Weights of a small transformer language model: RMSNorm before each block.
MLP neurons of a small language model. Each row is named by its layer, matrix (gate and up: input weights; down: output weights) and neuron, and shows model dimensions 224-287. Each number is 200 + 30 x the weight over its row's rms, rounded and kept within 0 to 999. A neuron's up and down rows have the sign that makes its largest values positive.
After each neuron's rows, "fires after" lists the tokens most often just before its 100 highest values on Wikipedia text that the model never trained on. A number after a token or word is its count.

L3.gate1104,161,180,181,156,204,201,201,193,290,168,194,194,184,203,153,166,224,164,285,200,200,182,133,216,222,183,246,123,163,206,242,216,187,161,175,220,209,197,194,243,139,204,227,162,172,178,181,174,224,192,234,201,198,182,223,239,173,210,206,248,200,176,206,176
L3.up1104,177,162,184,161,186,250,178,204,227,197,197,202,216,185,168,228,258,206,258,176,207,211,214,224,232,232,172,212,191,268,160,178,200,209,162,209,187,217,225,209,208,171,257,187,177,195,171,221,193,210,280,195,151,179,212,248,239,176,172,198,146,204,220,187
L3.down1104,157,220,236,206,209,187,218,218,197,180,202,178,234,158,160,199,236,210,219,227,201,184,226,198,240,237,196,233,174,227,227,141,236,276,254,205,185,206,160,190,206,145,187,221,234,249,230,225,284,186,237,219,217,222,178,188,212,180,230,162,210,170,209,223
fires after: " " 31, " |" 19, ";" 9, "3" 5, "un" 4

L3.gate1282,152,199,195,235,162,233,227,229,192,188,202,235,186,151,214,240,154,235,208,149,221,226,211,189,178,209,230,168,209,234,203,183,167,182,244,155,207,175,205,191,208,213,208,237,227,220,262,253,186,152,254,203,163,166,138,204,167,169,232,232,176,215,147,287
L3.up1282,214,189,195,152,211,253,198,211,192,190,202,179,222,219,216,191,167,198,205,196,174,215,268,125,215,192,171,202,177,171,224,217,217,186,302,222,203,180,215,200,177,189,196,243,174,148,187,194,184,202,216,153,194,210,205,194,240,214,157,226,173,187,201,220
L3.down1282,241,228,223,220,200,199,234,229,175,185,185,190,201,196,234,172,172,279,231,133,207,213,259,165,204,210,174,184,226,210,196,191,171,181,178,191,166,158,202,193,203,253,193,154,121,176,193,212,194,123,238,176,183,147,147,218,163,220,178,202,182,278,196,248
fires after: "," 32, "." 21, " \"" 5, ".\n\n" 5

L3.gate546,226,216,201,262,168,172,162,193,112,179,188,198,201,226,235,221,223,227,130,174,240,216,162,228,184,230,221,163,229,206,167,158,229,251,214,215,231,253,202,137,187,235,177,189,218,201,197,198,224,206,191,163,193,225,99,200,189,223,217,208,161,246,173,181
L3.up546,216,249,230,248,144,207,199,177,241,218,190,217,183,157,212,129,171,234,177,162,147,184,168,212,244,224,195,176,176,246,179,195,235,184,178,192,225,251,154,211,177,161,220,157,210,162,208,230,229,208,218,204,232,192,187,284,207,220,230,193,162,203,171,256
L3.down546,205,172,228,196,240,172,191,176,193,201,231,199,211,186,198,200,182,226,178,147,190,140,186,165,189,203,204,166,171,219,269,163,221,262,193,235,158,167,186,226,211,216,201,179,216,191,165,186,227,202,218,248,165,233,161,225,195,233,227,205,222,225,138,195
fires after: " " 51, " |" 13, " W" 7, "1" 6

L3.gate202,178,211,235,189,174,194,209,185,212,225,181,194,216,165,199,207,155,247,186,222,199,216,179,253,183,211,196,225,187,156,213,129,196,218,239,205,171,243,215,230,177,178,190,220,236,149,211,180,231,217,221,176,205,220,196,206,273,179,259,213,158,260,213,166
L3.up202,202,272,238,223,203,179,221,174,255,206,162,194,225,237,174,222,172,192,239,235,225,210,226,211,178,219,182,173,193,223,217,137,172,193,218,159,209,169,190,208,241,152,178,194,219,161,171,188,232,212,204,192,161,251,255,172,275,193,253,179,228,206,181,195
L3.down202,208,206,221,120,208,191,176,175,186,249,193,243,219,170,168,192,199,224,203,209,175,169,189,161,232,245,224,182,216,185,235,190,239,262,183,240,208,214,176,176,144,176,202,238,197,175,190,241,218,194,170,224,182,188,238,204,216,188,222,227,171,198,195,187
fires after: " to" 26, " and" 16, " he" 7, "," 5, " that" 4, " who" 4

L6.gate554,165,272,189,209,239,141,249,202,217,153,202,199,206,212,176,211,204,208,247,200,160,202,232,185,180,173,219,154,221,238,161,199,251,231,226,201,206,180,202,222,227,165,223,153,236,185,195,257,174,188,206,180,229,223,159,197,230,166,175,208,178,178,201,149
L6.up554,192,272,208,210,186,220,212,174,213,191,255,204,170,203,156,217,234,216,154,202,203,171,247,182,235,260,236,147,238,149,243,172,262,205,220,172,204,217,221,237,166,215,251,239,258,163,223,233,171,258,149,144,220,270,185,206,186,244,241,197,244,235,124,196
L6.down554,193,235,199,252,223,188,183,120,189,172,238,155,140,195,209,236,190,191,205,215,203,181,185,205,186,169,164,204,172,202,249,176,182,174,274,190,175,201,228,175,222,240,240,219,190,206,207,195,177,245,263,238,230,225,162,182,244,185,209,212,218,207,191,188
fires after: ":" 31, " " 17, "′" 12, "6" 9, "°" 6, "5" 6

L3.gate374,229,213,275,198,218,199,200,239,222,241,187,238,275,202,229,197,201,191,221,206,257,166,198,169,169,245,165,189,164,158,181,220,192,245,176,208,188,157,188,227,215,212,185,251,241,203,241,228,271,221,225,231,232,249,173,210,190,216,202,151,200,157,183,214
L3.up374,222,185,179,168,193,197,204,187,225,145,168,202,177,249,242,186,246,190,267,220,254,181,236,205,244,211,198,197,161,212,220,147,148,243,253,215,176,177,162,212,168,260,182,212,183,147,184,206,204,243,229,210,198,180,181,234,132,166,208,191,232,235,188,203
L3.down374,199,258,232,160,180,197,217,227,195,215,216,199,232,208,229,215,252,137,178,212,193,224,195,186,201,228,180,199,125,172,236,200,231,237,207,212,237,162,180,155,170,203,160,220,220,207,264,242,199,228,198,206,173,183,237,187,236,139,224,149,231,262,209,190
fires after: "," 38, " and" 10, " but" 4

L6.gate818,174,208,228,158,239,191,236,189,161,216,241,217,169,171,216,197,224,238,148,239,178,182,145,158,224,248,225,182,187,197,162,219,259,182,223,213,156,222,143,181,233,202,167,162,203,195,202,225,214,156,200,193,160,231,149,220,211,229,214,187,212,219,191,235
L6.up818,228,217,250,194,203,158,194,223,248,192,194,244,214,185,121,150,219,197,221,179,255,172,212,228,150,219,245,227,165,193,210,156,202,233,186,161,226,192,138,233,236,169,154,236,194,161,134,216,195,191,197,199,213,215,208,238,219,202,238,261,170,224,129,234
L6.down818,203,188,270,186,184,178,188,182,223,216,246,183,186,239,203,221,213,185,185,216,199,193,171,182,175,242,215,226,157,141,177,215,200,205,197,218,177,189,183,168,147,136,193,139,182,181,161,230,200,207,171,168,236,211,163,212,232,193,178,206,202,171,192,181
fires after: " " 27, "1" 17, "\n" 14, ")\n" 8

L3.gate446,197,225,233,222,221,185,189,216,172,172,206,260,155,175,148,199,188,256,227,167,227,223,194,182,222,198,215,187,173,164,230,182,181,183,163,215,251,180,211,189,185,175,222,232,181,158,196,225,185,198,169,225,160,243,133,167,180,166,211,194,207,190,236,139
L3.up446,226,160,241,219,135,174,196,247,213,200,234,238,176,220,187,222,190,136,163,175,143,213,157,249,193,209,210,208,222,251,171,172,179,196,195,189,165,208,246,226,204,238,239,247,210,159,204,205,203,200,240,148,217,237,200,189,211,217,211,271,188,186,195,180
L3.down446,209,186,222,215,237,174,142,213,208,214,198,226,251,205,217,127,214,188,189,168,127,250,203,250,216,179,206,189,179,222,173,216,134,271,199,180,210,219,175,203,159,170,214,188,161,196,188,227,203,236,206,198,244,248,218,199,220,192,214,230,234,197,180,222
fires after: "0" 30, " In" 13, " for" 6, "In" 5, " an" 5

L6.gate789,201,215,220,243,178,240,208,170,214,186,185,268,206,198,218,192,177,215,239,201,189,229,258,181,188,178,216,236,173,198,237,260,177,200,217,165,183,143,180,235,229,260,155,171,158,170,249,203,220,184,201,213,192,211,195,210,190,229,162,204,198,193,195,181
L6.up789,223,211,195,159,176,192,214,208,197,233,180,185,191,205,219,198,166,176,220,212,211,181,232,168,242,182,214,163,233,237,216,271,202,209,180,172,185,161,175,211,203,231,158,245,196,198,213,203,221,217,251,183,168,157,206,186,182,207,189,164,201,247,183,207
L6.down789,188,259,239,175,205,199,194,196,177,188,210,233,207,289,267,170,196,226,229,177,189,285,257,180,218,181,196,195,189,243,175,233,198,201,145,186,146,176,156,185,207,216,184,222,179,118,217,206,172,220,191,197,177,223,185,183,146,176,191,213,200,229,142,155
fires after: "\n" 34, " Dark" 12, ")\n" 8, "-" 8, " |\n" 6

L6.gate106,195,225,248,179,186,137,149,220,167,218,135,219,227,186,163,229,193,235,194,155,225,175,224,220,229,197,226,186,208,219,215,188,177,167,204,220,231,220,224,108,219,204,161,210,229,166,193,214,192,189,242,179,240,216,201,222,158,199,193,182,209,169,224,162
L6.up106,230,187,222,126,230,203,252,176,193,202,131,121,151,192,227,189,199,231,147,179,190,202,209,168,190,170,147,158,173,173,229,170,209,188,201,183,195,196,185,230,161,213,161,219,192,194,242,227,177,243,255,220,181,189,204,211,180,214,205,162,185,213,217,198
L6.down106,195,158,187,224,210,214,168,217,156,222,164,245,193,206,228,174,215,197,200,277,179,170,152,201,180,173,231,221,224,202,207,150,169,185,227,155,200,203,266,205,192,180,221,191,193,183,229,233,267,174,311,261,166,185,168,169,237,203,229,245,182,228,171,187
fires after: " " 83, "1" 7

L6.gate691,232,182,208,267,180,173,225,196,155,194,221,231,210,248,275,205,178,178,225,153,201,211,184,233,191,215,224,185,201,158,161,150,211,218,201,173,191,192,234,238,209,197,194,226,222,195,176,224,168,194,167,179,266,168,180,180,241,192,212,170,168,172,218,176
L6.up691,179,214,189,228,150,242,222,178,172,172,229,184,153,213,192,179,213,216,213,164,216,191,182,206,143,230,188,196,217,206,250,203,218,125,204,208,229,254,197,161,212,237,250,202,208,222,213,205,158,203,243,214,204,270,197,172,238,187,194,198,215,216,173,189
L6.down691,153,196,211,237,205,238,148,187,222,205,207,166,175,215,227,173,167,226,188,167,187,172,189,168,251,221,226,216,178,185,202,202,228,208,204,219,206,128,189,238,175,212,152,193,164,180,200,239,206,258,212,223,220,237,190,166,184,210,219,227,179,208,170,223
fires after: " " 42, "'," 6, "8" 6, "4" 4, "6" 4

L6.gate452,184,216,197,211,189,244,203,172,167,154,183,269,230,154,211,201,172,208,200,222,199,276,208,210,242,175,215,158,192,197,203,238,204,217,159,137,148,182,186,203,135,175,191,201,211,197,228,144,185,149,198,231,179,193,256,183,172,187,189,187,109,138,197,240
L6.up452,126,186,247,243,205,233,222,238,204,238,217,227,200,213,214,202,196,198,197,205,200,232,237,161,242,177,237,199,269,138,196,237,199,223,191,215,160,166,222,236,113,205,208,235,174,213,242,189,215,175,239,199,201,170,192,205,126,185,185,221,189,190,122,226
L6.down452,169,208,168,184,165,197,228,225,210,206,212,170,199,201,187,145,232,161,239,197,285,237,187,183,201,228,203,252,253,194,161,179,196,154,215,204,140,205,237,183,180,189,181,236,205,202,240,180,210,226,223,213,189,188,175,254,156,224,189,178,150,207,233,206
fires after: "2" 23, "," 23, "|" 11, "0" 6, " |" 5

L6.gate351,209,167,196,181,250,218,163,192,228,188,160,194,157,162,217,198,135,244,250,174,231,229,193,206,201,178,188,167,184,162,234,169,219,216,241,199,224,193,186,178,226,156,198,167,186,190,214,204,245,208,160,131,236,229,215,205,190,247,222,197,175,178,152,191
L6.up351,230,199,147,172,198,200,151,156,197,203,206,168,180,230,195,179,178,273,206,216,210,156,151,189,228,163,226,212,201,173,178,175,215,252,202,207,212,164,209,206,282,167,208,219,188,234,272,222,187,219,207,164,259,169,204,216,236,183,214,163,190,199,166,198
L6.down351,186,180,223,219,192,230,164,220,214,187,169,150,218,186,212,200,188,197,226,189,156,179,219,148,181,255,189,204,228,194,237,206,214,144,249,211,229,200,174,205,196,223,237,220,197,200,220,185,184,172,222,206,228,195,236,188,199,206,195,167,183,157,184,159
fires after: " " 53, "1" 23, "2" 17

L3.gate989,219,188,207,149,149,159,201,219,134,184,198,215,220,177,185,201,194,180,186,204,211,140,175,216,244,176,198,162,202,186,156,227,171,183,153,175,189,171,166,178,188,223,213,201,197,161,185,199,200,180,177,192,202,212,200,209,212,169,234,156,245,215,235,236
L3.up989,194,194,176,166,201,251,188,222,173,195,205,182,166,207,202,169,220,238,268,222,162,228,151,211,184,257,204,218,183,198,181,210,213,218,202,198,176,162,246,195,204,193,197,237,246,181,211,158,171,223,198,214,228,210,184,209,224,217,144,169,239,201,169,210
L3.down989,186,242,203,203,194,166,199,213,150,233,199,177,196,276,200,209,187,174,158,239,158,173,224,211,131,217,233,206,199,217,227,148,191,182,161,222,190,149,189,225,223,183,181,197,186,208,192,225,186,173,213,164,210,227,194,163,168,190,200,177,200,188,201,176
fires after: " " 49, " |" 22, "1" 4

L6.gate216,171,194,223,155,176,182,221,221,229,233,242,171,182,220,229,203,177,192,242,162,222,241,183,211,251,201,198,216,221,141,182,136,182,206,170,172,208,228,214,138,216,219,159,156,158,192,223,218,169,264,207,173,217,198,146,184,230,150,196,200,189,180,250,210
L6.up216,185,227,186,166,197,175,208,229,249,199,203,173,151,229,242,188,224,255,238,218,147,191,211,206,176,174,202,211,207,212,194,220,201,181,194,203,229,186,204,217,197,208,232,194,228,197,163,208,168,224,211,228,195,139,195,195,208,200,151,189,187,220,232,263
L6.down216,245,171,218,150,192,164,246,239,178,209,202,206,223,198,232,164,253,226,195,266,190,176,163,205,158,204,218,132,211,196,236,170,164,229,151,230,223,193,198,227,202,142,192,199,186,159,155,232,212,170,203,203,191,237,188,197,205,143,198,220,223,144,217,242
fires after: " " 72, "1" 4, "," 4

L3.gate562,185,234,243,191,232,183,206,202,187,180,194,185,228,194,232,256,219,212,234,217,166,133,197,241,254,209,242,178,203,149,207,222,212,178,130,236,175,231,149,158,221,188,186,198,171,196,196,207,246,210,223,216,217,222,196,221,208,250,157,181,216,187,180,199
L3.up562,169,227,166,238,220,181,186,203,280,155,188,188,227,158,245,236,189,178,206,224,207,194,211,213,180,218,167,195,172,181,175,233,215,253,149,177,205,173,199,239,207,218,162,185,221,220,208,207,158,255,244,173,221,226,230,211,161,208,244,169,176,152,214,162
L3.down562,152,194,168,157,139,141,194,186,229,232,181,281,170,214,193,209,163,208,218,224,167,214,195,153,139,196,212,244,210,173,195,149,165,196,168,174,225,196,198,222,192,241,175,203,182,218,156,237,187,210,177,164,219,175,187,211,203,184,198,196,216,222,208,217
fires after: " |" 47, " " 17, "1" 12, "4" 5

L6.gate865,142,205,209,148,219,190,216,190,252,204,179,220,189,241,288,233,160,169,206,177,224,220,219,227,195,181,245,238,199,206,232,225,196,210,197,202,217,173,170,168,221,225,162,193,195,202,203,193,209,183,154,219,197,224,223,181,192,142,168,206,182,245,208,180
L6.up865,190,194,190,154,237,187,196,181,205,154,187,196,177,228,236,218,155,217,201,220,204,213,218,169,204,187,196,134,195,223,212,219,225,129,180,195,147,168,175,217,219,215,166,181,170,161,171,180,223,179,270,172,179,203,215,207,178,202,193,192,166,248,212,200
L6.down865,179,205,200,163,227,251,274,233,252,206,234,173,175,194,225,212,190,166,166,216,154,210,202,194,234,249,196,179,217,244,243,224,166,216,155,195,191,195,238,223,224,201,180,215,194,216,205,184,181,236,275,198,223,185,215,163,212,203,203,222,226,223,179,210
fires after: " that" 19, "," 17, " Dark" 11, "." 10, " Hann" 6

L3.gate211,192,192,191,266,163,154,148,221,219,193,218,200,224,210,173,192,208,218,251,216,207,240,196,199,238,228,179,195,224,193,155,176,230,151,161,218,202,195,216,199,210,155,172,230,187,201,133,137,180,213,208,186,195,223,189,188,230,171,192,167,197,174,192,144
L3.up211,202,131,240,223,216,254,222,187,164,205,198,202,242,196,197,200,169,258,218,227,232,179,185,201,210,175,238,220,229,176,190,167,200,158,191,174,192,216,161,195,170,187,204,221,153,168,209,206,250,225,242,189,246,231,107,238,146,245,210,182,239,169,186,165
L3.down211,190,209,155,268,206,201,189,200,238,205,202,176,150,202,210,218,203,211,191,213,185,227,204,173,209,195,238,199,259,191,230,213,207,177,207,211,225,172,192,237,205,259,214,159,192,203,216,196,243,239,219,183,226,247,187,182,204,171,165,184,233,241,241,268
fires after: " |" 40, " " 15, "6" 6, " Ne" 5, "7" 4, "9" 4

L3.gate270,182,177,184,188,203,168,200,202,225,211,246,203,217,178,231,219,218,231,209,154,228,228,214,194,240,193,233,232,215,221,159,220,269,237,191,180,188,200,220,211,183,204,193,245,194,182,186,251,251,187,230,214,188,198,185,228,174,162,184,240,188,252,225,171
L3.up270,162,211,163,179,248,286,213,166,216,223,187,180,178,206,201,243,161,260,200,206,198,151,225,131,277,243,183,276,165,204,203,228,198,204,160,179,180,193,242,161,203,216,164,209,167,209,219,205,194,187,181,263,247,190,204,231,227,222,212,180,226,264,229,184
L3.down270,200,164,216,178,201,253,205,248,239,188,178,146,185,170,209,173,212,192,182,223,139,196,214,193,174,202,176,184,193,215,180,225,225,188,253,157,202,164,184,188,225,218,141,187,163,273,175,190,159,205,219,177,192,179,153,177,152,248,173,190,211,183,190,223
fires after: "." 27, "|" 11, "," 8, ".\n\n" 7, " \"" 6

L3.gate848,211,155,225,211,207,209,217,177,160,202,197,232,249,183,213,236,200,207,242,170,275,176,196,232,198,223,191,156,187,188,188,229,231,282,159,177,215,120,194,201,196,218,225,200,253,158,187,267,185,150,198,200,261,216,175,183,189,203,215,190,184,166,196,243
L3.up848,204,231,192,170,184,168,176,218,231,196,181,198,192,207,218,244,165,177,164,189,165,210,234,180,236,178,165,154,170,219,183,215,173,242,280,216,266,121,230,154,200,211,193,159,199,228,217,194,241,210,187,213,170,174,204,174,159,171,250,210,204,190,225,152
L3.down848,250,173,223,201,219,181,190,238,176,187,193,211,182,266,164,177,195,179,144,206,194,156,234,176,190,177,209,198,209,181,202,185,223,191,199,187,254,163,167,162,251,225,175,197,203,207,209,163,234,246,198,206,206,152,191,212,237,204,204,146,194,163,183,171
fires after: "," 42, " ." 9, ":" 5

L6.gate565,134,201,182,203,257,180,226,292,213,176,151,171,221,208,182,193,208,241,212,183,193,204,245,211,173,247,178,216,203,166,265,197,162,196,214,164,225,223,129,228,206,201,170,186,253,191,220,191,250,268,161,135,190,162,225,236,258,189,249,196,232,142,190,217
L6.up565,177,230,190,124,201,219,132,222,186,188,274,152,223,125,224,208,223,239,231,204,175,170,190,207,188,207,221,238,172,166,218,165,194,188,231,213,165,223,251,219,183,177,237,228,153,188,253,242,177,194,202,182,229,244,231,261,228,205,255,198,204,218,181,179
L6.down565,226,223,181,189,232,199,185,170,251,239,170,187,188,204,216,246,182,189,176,187,140,199,197,182,210,136,142,208,192,222,176,179,186,204,235,239,215,235,194,218,203,206,197,246,228,220,246,150,203,216,185,158,250,200,226,166,243,189,207,189,185,198,228,223
fires after: " " 60, " |" 5

L3.gate496,213,204,198,198,195,276,194,171,207,188,162,216,216,141,247,182,235,210,176,252,279,192,192,144,187,207,236,195,182,212,248,234,208,172,159,202,227,227,214,182,157,205,219,199,212,145,196,207,217,156,184,221,203,155,251,184,187,200,137,182,229,134,266,208
L3.up496,197,184,193,138,156,215,151,195,226,155,229,219,213,225,196,180,196,232,206,176,224,221,215,214,201,225,217,231,191,185,158,208,178,206,230,188,215,220,199,268,206,197,249,268,185,254,210,202,219,202,190,183,203,202,192,200,175,234,217,211,210,152,183,205
L3.down496,194,223,174,162,180,217,170,220,263,137,171,182,249,171,223,202,198,231,184,203,188,247,228,212,227,169,180,186,210,175,161,139,236,200,215,225,164,241,171,203,192,183,176,245,177,223,223,229,203,225,175,224,211,225,195,208,156,115,167,173,225,136,202,240
fires after: " " 29, "–" 20, " |" 9, "1" 7, "2" 5, " −" 5

L3.gate280,196,142,208,164,190,208,194,182,186,191,187,239,213,220,186,254,146,208,217,227,196,201,205,249,255,183,229,171,189,246,160,201,223,187,171,173,232,150,237,173,207,168,230,205,215,257,233,196,198,254,188,182,183,209,231,205,184,217,190,197,206,162,219,208
L3.up280,150,151,182,208,269,192,164,183,189,198,218,217,194,165,188,218,177,245,217,201,224,197,173,182,192,215,167,213,210,241,196,181,170,200,186,184,220,208,206,185,227,166,190,238,210,197,216,162,190,242,193,257,203,246,203,251,186,224,184,197,186,165,210,204
L3.down280,185,224,219,207,208,253,230,148,150,184,144,160,171,161,187,194,183,219,185,215,215,144,208,162,180,201,222,184,187,220,212,223,248,204,153,194,193,186,204,168,184,159,186,196,191,211,165,196,217,187,213,180,206,239,229,213,222,205,170,216,216,164,219,201
fires after: ".\n\n" 33, "." 27, "2" 10, "1" 9

L3.gate470,223,239,145,222,206,215,217,215,212,244,220,181,224,195,170,192,195,202,200,196,203,202,197,170,176,158,226,176,240,172,207,212,120,204,185,228,234,212,219,259,172,209,175,215,218,198,185,233,232,170,116,221,233,248,213,206,199,199,218,187,209,195,208,236
L3.up470,172,192,231,174,166,212,230,212,254,196,244,205,229,167,234,207,176,195,257,247,247,231,192,258,211,159,222,191,177,166,243,187,196,154,195,189,183,194,207,190,144,240,128,255,171,166,188,167,174,244,229,210,142,254,225,225,205,177,165,206,244,156,172,193
L3.down470,163,183,222,204,210,175,232,136,190,205,208,166,227,216,228,209,234,181,209,249,249,188,155,170,235,204,199,143,211,153,234,200,213,230,241,177,195,200,194,225,213,264,269,249,192,234,159,222,206,152,190,136,171,198,184,196,201,232,181,221,167,211,255,234
fires after: " as" 29, " was" 14, "1" 6, " As" 4, " had" 4, "2" 4

L6.gate1212,157,225,204,219,242,208,192,198,203,215,193,177,201,253,223,190,191,233,148,205,175,130,193,164,193,241,184,263,213,249,204,196,201,220,221,131,204,178,174,219,288,178,220,226,235,202,192,237,149,152,242,156,215,239,163,205,230,165,214,191,205,188,178,179
L6.up1212,206,168,219,223,228,201,191,208,199,157,164,129,198,210,204,232,220,179,182,168,222,168,231,215,246,247,201,185,231,180,284,136,209,148,213,214,250,183,190,224,206,237,252,214,200,201,223,204,156,210,207,233,279,181,133,202,201,141,219,186,202,254,171,260
L6.down1212,228,191,212,224,222,231,235,166,197,255,195,164,215,196,212,182,228,142,200,230,176,177,158,226,243,185,251,179,208,178,172,189,219,209,175,208,200,162,175,216,206,160,235,147,227,195,216,197,155,202,246,255,218,211,178,208,210,161,184,208,224,202,229,189
fires after: "," 27, "0" 13, "6" 12, "5" 11, "2" 10, "3" 8

L6.gate788,194,205,206,189,194,177,162,195,122,190,126,190,184,192,150,245,191,282,197,227,210,188,213,190,229,187,223,186,163,242,245,157,219,184,192,164,167,209,232,206,229,131,223,184,171,179,174,234,201,197,234,239,256,191,195,164,176,191,149,228,176,195,219,234
L6.up788,203,191,193,167,187,235,196,184,203,215,210,228,226,208,183,255,195,177,156,241,254,199,225,253,235,204,198,246,196,198,219,176,172,186,168,200,186,176,180,216,176,145,215,248,263,230,192,185,211,240,188,177,204,250,139,219,205,222,212,199,175,185,201,182
L6.down788,225,198,231,258,208,161,172,216,130,198,185,161,206,234,232,234,170,265,203,233,294,180,149,230,181,186,166,232,225,190,144,212,167,178,204,221,248,207,208,124,185,176,192,235,179,226,221,189,227,229,198,217,164,233,197,214,215,164,217,226,148,185,223,165
fires after: " " 75, " (" 13, "." 4

L3.gate300,224,203,227,185,207,191,214,198,204,227,216,251,236,177,207,202,193,213,210,189,194,193,227,220,187,260,176,192,214,179,179,212,168,215,200,159,165,148,155,175,213,219,206,237,208,201,188,175,236,141,154,217,207,191,190,160,221,172,196,176,233,245,197,154
L3.up300,261,111,211,157,197,235,207,201,221,163,171,179,211,186,196,173,162,157,229,190,232,151,253,221,211,210,192,169,184,137,196,219,238,195,200,162,191,200,174,256,205,223,228,168,206,181,156,233,184,138,176,248,175,183,168,224,208,216,215,164,188,157,188,139
L3.down300,210,239,249,197,247,174,201,136,198,188,159,228,266,231,237,191,211,164,170,184,203,172,218,167,154,179,186,209,215,195,160,237,180,182,225,188,224,205,211,255,223,171,197,169,221,202,178,210,199,141,211,174,256,177,227,248,233,243,181,220,158,199,177,190
fires after: "–" 34, " −" 8, " +" 6, " Gott" 4, "g" 4

L6.gate508,233,204,169,264,150,228,194,203,201,194,211,216,189,217,163,173,212,224,199,236,212,198,207,189,235,205,240,213,243,157,188,167,238,195,191,183,217,206,185,205,160,152,214,199,174,223,147,181,235,201,193,231,211,206,207,187,183,163,196,162,233,239,194,145
L6.up508,198,183,179,163,190,227,238,211,236,226,184,161,189,216,230,253,215,222,219,219,181,197,169,256,193,212,160,214,175,235,183,228,206,153,192,261,146,233,189,197,163,240,201,194,170,163,253,211,196,146,184,205,160,225,215,239,271,185,192,216,255,246,241,156
L6.down508,230,241,270,203,215,186,226,200,195,215,195,221,263,176,126,227,161,206,227,218,181,227,153,208,173,234,166,192,193,173,257,229,261,186,189,217,217,255,167,185,181,202,178,201,190,184,231,219,221,173,222,249,223,198,231,217,221,225,186,179,207,187,243,168
fires after: " " 53, " |" 15, " –" 8, " Total" 6, " -" 4

L3.gate1016,177,173,155,205,235,197,240,158,226,234,179,204,203,208,180,225,176,248,177,204,241,182,190,223,227,201,211,175,201,189,142,152,168,185,178,201,225,205,160,169,198,200,202,157,249,153,269,209,248,205,157,205,199,222,197,191,231,218,185,173,179,245,184,188
L3.up1016,246,229,162,169,224,218,189,160,184,117,205,202,154,206,240,187,235,205,173,214,185,178,192,168,159,215,223,169,222,210,252,299,157,235,185,210,203,233,254,186,221,124,181,170,201,252,201,180,172,196,190,141,215,175,137,210,180,239,143,201,137,166,215,225
L3.down1016,167,240,206,175,213,233,208,173,235,172,160,215,195,169,218,153,222,226,180,162,207,223,239,194,196,253,219,210,216,231,269,243,204,223,278,225,259,267,178,194,229,204,192,265,193,200,245,200,236,212,164,172,199,177,207,197,185,188,198,223,212,181,227,266
fires after: " " 51, " |" 21, "0" 5

L3.gate186,149,199,181,216,176,195,277,197,186,184,146,173,193,176,176,235,259,156,188,204,230,198,190,200,196,208,157,173,223,181,208,204,170,192,190,214,202,217,179,232,217,176,248,186,189,193,241,202,271,201,199,170,126,225,161,197,167,232,248,209,222,195,186,230
L3.up186,213,183,171,207,206,193,212,218,195,243,174,221,213,163,197,204,214,219,266,239,180,292,201,229,233,214,212,182,215,185,225,169,211,201,184,217,253,190,194,151,194,173,159,188,267,260,155,193,228,213,226,214,224,216,205,160,236,231,189,178,196,194,219,201
L3.down186,198,249,196,209,167,169,161,187,195,222,199,241,216,212,161,212,198,277,163,194,153,154,198,174,237,198,243,221,212,194,240,71,193,194,114,206,258,220,218,221,232,211,232,114,219,227,169,172,197,183,168,171,195,187,224,203,236,183,164,183,226,184,179,254
fires after: " " 26, " |" 12, "–" 11, "2" 10, "3" 7, " M" 6

L3.gate590,210,232,252,212,218,158,194,179,224,226,111,190,216,227,239,163,204,199,213,204,206,252,189,202,225,223,205,213,174,173,223,235,215,188,205,260,213,204,222,164,229,185,219,202,220,170,172,146,198,217,198,203,229,205,222,226,221,238,193,154,182,195,175,148
L3.up590,207,184,177,195,154,229,206,220,244,199,180,235,195,209,241,167,157,199,213,191,207,161,198,177,215,218,142,195,180,174,240,203,188,191,191,130,185,134,197,206,230,220,185,187,240,258,273,155,188,217,226,195,219,206,202,246,165,197,209,177,179,160,203,169
L3.down590,231,197,194,210,190,226,226,241,120,165,215,191,223,231,212,202,180,193,187,175,231,180,237,194,187,252,204,176,205,188,186,216,196,233,232,188,174,155,197,216,238,202,190,238,244,191,281,222,159,199,217,186,167,207,241,207,232,192,177,186,194,193,240,205
fires after: "," 53, " North" 4, " United" 4, "1" 4, " New" 4

L3.gate639,237,241,176,195,240,175,214,199,225,190,188,243,172,247,187,227,197,225,215,210,224,209,173,207,101,200,245,202,225,215,198,219,198,165,179,230,216,241,169,260,192,192,134,173,217,190,210,198,206,167,243,234,154,183,246,236,220,206,178,137,161,192,193,200
L3.up639,206,147,185,152,183,144,224,228,189,199,173,211,159,202,195,223,148,234,131,192,207,237,205,226,203,200,233,265,244,172,174,221,227,225,198,243,230,180,174,134,234,174,140,207,177,155,262,205,177,217,185,195,209,151,231,219,224,205,195,187,218,214,214,192
L3.down639,233,164,223,235,212,193,187,239,162,228,212,223,215,238,191,201,188,183,241,226,202,251,143,227,197,205,196,252,180,255,236,220,223,208,143,184,160,236,227,170,182,208,208,209,148,163,200,215,215,144,207,188,159,175,184,199,172,196,155,200,185,182,199,245
fires after: ".\n\n" 52, " |\n" 9, " |\n\n" 4, "\n\n" 4, "-" 4, ").\n\n" 4